config.yaml
n_layer: 8
d_model: 256
n_head: 6
n_kv_head: 1
head_dim: 64
d_mlp: 896
vocab_size: 8192
activation: "relu"
norm: "layernorm"
norm_place: "pre"
norm_eps: 1e-05
positions: "rope"
rope_base: 500000.0
rope_fraction: 1.0
qk_norm: false
attn_scale: 0.125
bias: "none"
tie_embeddings: true
parallel_block: false
init: "uniform"
init_std_qkv: 0.0416
init_std_o: 0.0085
init_std_up: 0.0416
init_std_down: 0.00557
init_mimetic: 0.7
optimizer: "muon_variant"
lr: 0.00891
lr_mult_qkv: 0.5
lr_mult_down: 2.0
lr_head: 0.00603
warmup_steps: 200
schedule: "wsd"
decay_fraction: 0.736
decay_shape: "linear"
final_lr_fraction: 0.0
batch_tokens: 32768
seq_len: 512
doc_mask: false
train_tokens: 192800000
steps: 5884
dataset: "wikipedia_en"
MLP neurons of a small language model. Each row is named by its layer, matrix (up: input weights) and neuron, and shows model dimensions 128-223. Each number is 128 + 32 x the weight over its row's rms, rounded and kept within 0 to 255. Numbers have three digits each.
A block is one neuron, or neurons of one layer that tend to fire together. After each block is what it responds to, as a language model described it from the Wikipedia text at the highest values.

L5.up123:155122103094152114137094139117149117127126159087146158144115084172189103155073145094081118125140080071129155159138067095114131114126132152139134135160116144067078172161138197184119135097120127133128164154137074178175165130153088131117158151103192090147128182110040108180087071151125172138
L5.up155:082057137123113082144129134150168142059054174132071121189214130113189128104079154107150077165108130164164066163094133104117168093087105125175141132114180172086120187083140092093134150102105116078108177155147152160118066140097104196156152110125133158161104083073082092082134134128159162158
L5.up215:111116150185164065137129120071166164105067085152100173147157165109133163170079133070157086133131154109111130095122142079108135106169146141178104103149200129120126200156112135114175159086087135122102230139133162084182155099131177102126101121148165100170152153135120106106103100105181125124
L5.up283:065135092150190109128085156110123101097132104074090119151160123123151144076112184084170090147117077106105128153120153159130064124121176080103133190173167125124127180145152119124121134108119113172096167122069138148081074158118117157079090200080144131087145102145124143106119159117080148157
L5.up315:105177087133139052147099169173199164122119140142115166126138152105158143055116183103129127163128176163108120109109131157094126138151166136105087158116072116147173126110147116123127092130073121121150143102068062181133119204139046098176186056137140169123153107153087081122142169074165137141
L5.up440:143170144160135199116169160133125108133112179123129146163138131111177144159086121077147141102154067164179180171091196103096173140112129149115145098115066096143126137156108148138151136140110069152140160129134131159141139072132089143124114140166051105125085184084102060064130139100239098146
L5.up563:095191111107087100124178126145161160097108097181116089121122122129135057112125083067125082186104159108149087129116133169152091153147167158093106153218155118100102114129155120148140164088167163097133185123180125152184128131065117163127098150169127128123102077130099154134081156071125171107
L5.up865:104112083161116109128120142104134132203097150119123106189175195197146153119064132133131133106175112132173148187159097116144171155157145130174115084182146118123091083161174150088150129133109140182103123138097130170105184143087087108078124107179156110137106184082109107155069031115150103091
Description: Romanized name syllables

L5.up106:124122117114126183161124107074144123114181123160156090088127132089101079165110101151122151080109132145102146082167123147092185161067109154101168121110186108107093096119134126149216177052145188163095101122109101157178098084129122113148148172124125145148156123128115124147147130137187144155
L5.up401:096164105058172126073101165095147149169183138152097108087151183193166095133161150158101117120155158099139164132148149116158175131130125106156139111047085180141138195097102151131105130174164130117190149118088120108130114101161107140128136115132098159081155082113109107106137128151114132095
L5.up431:097180200155108086151116189111135113137180109133088132134136092112152158149081140136019103149113109094197122079168105115146186114179192148116136141120125163138068129122120129112103205130139175148109152063135104137126150148151142160143136161143143119103121121105125116130172133146137126094
L5.up475:167103124152106121092123124137117141131200072109157154095133107126149094172126122109065138138073136144190099089092085111049107122078132087117115090117180133116109121131131128168141199092114122127098151119157197156141083120141104100222132119140182088099115054118152119147162090101158095176
L5.up562:197129155123164110142095106169152113105133194104089066158143122182120140112197156140128121122133069102155087102113143157130120143108102104068162118145130178128131186166090097108124110047137197124148145100118140125116136083143164156151079137177111151094101090115154108227201087114123130177
L5.up592:084129131145168178102092113166134152087135135126040213138112115125129156084126092188102092169093148096165132119146121096112192121133110070110133095122105106171115173168110135097139084112134116128108176088134123200138067146101048139103134165118128143109170067105149157193105184100203130156
L5.up871:087085092105172157135114151155122154138147104102129137162129157112156078175098096106099111102123173159151067105146151057094097148156174152128139129121190075155108113166133115134063147107090109176107108124181107144180032150137087135144145088142149148138125179094119176130124108052116173111
L5.up877:153099166160107074133129095138120158123143146095095126081168130118167193163119108149158134118127163087132118213141103148098108120115112101125123130119175153099200150128128151070132183164172128126089119157134165157192121124156103121142068145113126161141100165167121170104188070147127139155
Description: Row numbers and "an"

L2.up147:160068117160140148196182165145141112141108161137129140167177146135104147163093130175124143134143112109143149145122105069068162127098136120117154137172130179063094193167102173110156103117100154087119090133086068117155043159135139127046110142072148141146158169087158157181111155148166104191
L2.up173:084129117125139116126155157131105128097140113137171094135090170138114103168114159139150133141094136133157165115096149104152120104157091134089174110132142151136098127174157092132176091105061168091155121152140138135166120108139134132111140084176110141124145124146103126175111119097121191133
L2.up210:147076150077101128132111169163099180066148129121077139115096126136110184116134103128167129106169152120160155133117115088175160100125136128148129125104187154133127128132109122052158082121135162136178190160147152067101170128106101142140148191147168135149151097079142159187120102111099162177
L2.up340:126132137127114165088120140149148093137154091128145096158109134119155115120103149168102091120053188110140140132114164091117180126101106108067115158126138151094155131163153129123161144084113145113112114160138132144164158143099154146117119123143085113130194130087092167126177123123081167178
L2.up511:134135148109046089103058121097114161094170141121103086160090153139127088104140122145073125083116121073146134148113110057162118120165140148165135175155108132154082104160117136128152155098109121151118149177151111118185168132098041082138160133135140138144142201131167086100127113132065118129
L2.up593:154115192104172129099095140120123134097156137126152150137150195120121137126083131137083109117070075143159122188090121167089146135174108088099161098136210138117101153083145074126162140078112185084111158107106157141166143182164114146076039103114136178141094085191183163166160173138180141171
L2.up648:145138127103109140050139099167095144205115029153079105138175197128168114111114125104123144115110144134154085187136167135171133067114163110070141159122134175087139151171118124125184124094080138101093077136096137125091168174073107124150138133117090139135086129131198147227150142139122181112
L2.up893:181118088109148167132120142115111077165164111202127151207187126117081111116106175113117105119161126059080163181157137149125114149124158136149120090099097173107101159080143101138195145121108129052104181026181171125089187113170060111132083131152132136092145164150117174151114121175134089123
Description: Copula after subject

L2.up194:102124107086121132134132126169094071158089136121145179142198091059146170166097148164147168117143143195153126106160147136084127129141122133187153134094101073085119114096176122081089154090066136099112157098118139139087122146128073128180111144105110196104100077160125115122120166201097125132
L2.up234:131129143139154101179140141156083169131082132114075121074133089165129160122121085100105137071111122131160130070128138149121127128110122091100115165151111202070149155088077135109120089146090149161089132109091101088120154156223109094148153054086079144181118117153067204082160100131157125139
L2.up533:085131135079143102121134064111080135151116102108134096173121107149120175145160117097140085078121101125187146134129114074199156095147137162132065102146138130120097145087099140094131079119147175148091115137075098134157124148123101112087149054084159073085133123132030093183130191099186093129
L2.up698:148115130135159086118100205106107218101163135102097204120119107121100089158116086094132183123119093083081159144130157133140103129126154140100139124106184139056121107153146119064184120124098144165071193127061097100100117160106142102182146153105080095089088098128154119160164124135167150125
L2.up818:107138124158095150193099205160098145136129169108170131175196179131049132129161128081130145077101142136159143084152124119119129109134134191132124168172157131094133097114074159149178105126153145180142131177116134106141148121103134167100096115126117103090098128177102145163114101167120131132
L2.up832:089101085128106103128103157096111140152120140150140124128176124129105120139166103172136130111130183063199033129125135089086095132129181153146166075119150164115068167126142123123122102154157144155082158112126168126174086142124139130126186154138109129133112091105098149138104140112131155174
L2.up857:079144056154127128123111172109138102147112132092071159183138133198132126144074130027161142146176095132065135138115084105176086144165160130144153107109150148079148159136132102072162141136127166080136141117093102125095099112103126134113131138166113102156149154145138106138204152150176105165
L2.up868:177093116103138097093113153114126119177138141104165127169138160238101134155100140068073130151148079156197150081172119114126074104149137148107150095106176157122055115110151141151141075107122143050079082122118156090107100047094194144113145131106155160146143115071152114149090122123141139116
Description: Split-off initial capitals

L4.up574:077134135139126127126082088144121085089151143130106140123168061136129098123103087147086146126182081082126145080178126113107139108165123160129160102094111157123162175151159080079154122153083142067163145154141062137131156074117115141149135091196155115146104106132152209143140127135110134144
Description: Initial letters of names

L4.up894:102140121137084083145161149137199063088032109143141168118137150102210150098112180100128124144165162131098114129088102077106159106103135135139113164117129135158115104143112146127156116126084113103108167131130142161104079125118065172107111131115173144117122143100100132081169120083221115133
Description: Non-English name syllables

L5.up237:094101136116143072128106187177111118092168140147071111121153114107186117091097139137139185088201148100182109074160184082069140128167120152127169094137105118150147089129109095083119111136107179094115157169134150089106156126097113097107108097113089197121096112110101135133172162100197188131
L5.up436:062236080094065125202085115117181122200159146146130142051122192142087123170105111120133086100145093098145151148156152138134137117114130187105128045100141149133066151101130138138152139178156160156132070135097153151121168088089160169169081098106150145169132168173066122138111151075125139139
L5.up473:120151101125151088128106157090120194125153157120108147224146151174119085133161106115112185086127140103159163106088143098155152196130107170156120141147162156191164054108126101174092099083161137119122123131166096087108127083162099105131157126145111156158104192110149147147131139155096107110
L5.up590:132072126153152100121130097115118105129150149127097179130152120116166138165063128068087103124109090147112154090082163134155120148153114163134158143108134147154167170129039126116156127103089147115193111100110087154120223110131152111121177181116198199093110130112158155102107140108121152061
L5.up838:139142140107077095188081157098114089119184096135069157174183107163191152128094063118146137140152039095152135123148152115143137098135155118072133191117177123145172117110153058160140130119142172040140127167083099093106155115123105151105124160109125121109094114137180161123155096157207162152
L5.up853:090108117160146038152031132096118140092166152173088096153197133125060159123134104132095186146163051130128179108155151166134120095162133115127133147117159159116090106135141103070126133092190158137153168156089099129087172108124159131110128118122120102079130124170164190099148115111185169129
L5.up879:152096106188128113151120200067182081140149147065168135182166124143113118114161174082089137095162144128107146102160126075081159088141170117195117168096105146112094162192127123119146113139144150098095159125143094182093161144124101029083189157096125116106100132092115128160124096147102108097
L5.up893:137101149139117107082128172083124099151169126077062130106191130155115122114149112148092126151128144061148133143192107092078076180139149102091174117128103150126121092128114132121126158109138032127180140141100105140098122113099107072143171164142151223116155101122217145092103140132092149105
Description: Word-initial capital fragments

L2.up3:079206152126134105145109142181118154123118135147108131134140119159124154120085108099123154156105171063162172068169079072084140090130197131162133084115128170077157085101118174126109124119112084075177091187091126109188118091054095097211126000142137117210097109132110108182205094120143184120
L2.up89:114085095131090131112091151140149143160090145080125102087161125125166102097157159131139087113141106122106081101108094119115102073136165104137150148138166198101077158113096082074134149108115137105140085150105136133124169127130117095116138118145147171172176144111139107176107122179130096133
L2.up91:100085149102143115117072111125127171171089118139091122059170113164124104141149123149115153118103136138154114151087166153092111131162170095100142101195091135130095160142056128111155164104050150170136078191094148161148130128031100082115153164131166148102116101117129116128121130186123155105
L2.up326:101154151230098059161120111163164082126094106137129102111138139120148113137131120175137116088163135094152087159115152132128120097110164098182094167104126139141110116093173069086165100174081134120100166158126151097081107098062099103175131132155144128118111180057105194120147148135203124142
L2.up414:162092121139183093167146212089121132096152149121088109147112142124123099108140120119142133090140113134142142126172105105118143155111187125125156045166115158139154150171183133109176153087111137132171148107153166093118119144138154120159099153201128112112158153129105146063182149087131076147
L2.up532:123132123113156147145094112213100154147141117188125172074106085159114135053102132140101112121080086128178164142094142179150163102120091096174107152074147128076147117143055183136134113152165102090178064118133167107143140114072093110145117112121061103131149136127126158141110104148120167162
L2.up706:095160180089137137160126117143092150138178161147116113148095112159139163118155186150124017093108122154134133132149178109057080144123146108107190071080219221066140081092138132157113178122077112140191149144096116162123179135180109220078107149109081144134120113085103151138153130064128110091
L2.up806:116130115155167088174165148147163177120107143162111151136157160138126120068113148079132101194148116137132090161099151122152210061144221123143087168126144174120057133138145078152134149141141093097109148099156125097140116137096150148110149067137108091113135151075103185083161101136126158169
Description: Initial-letter continuations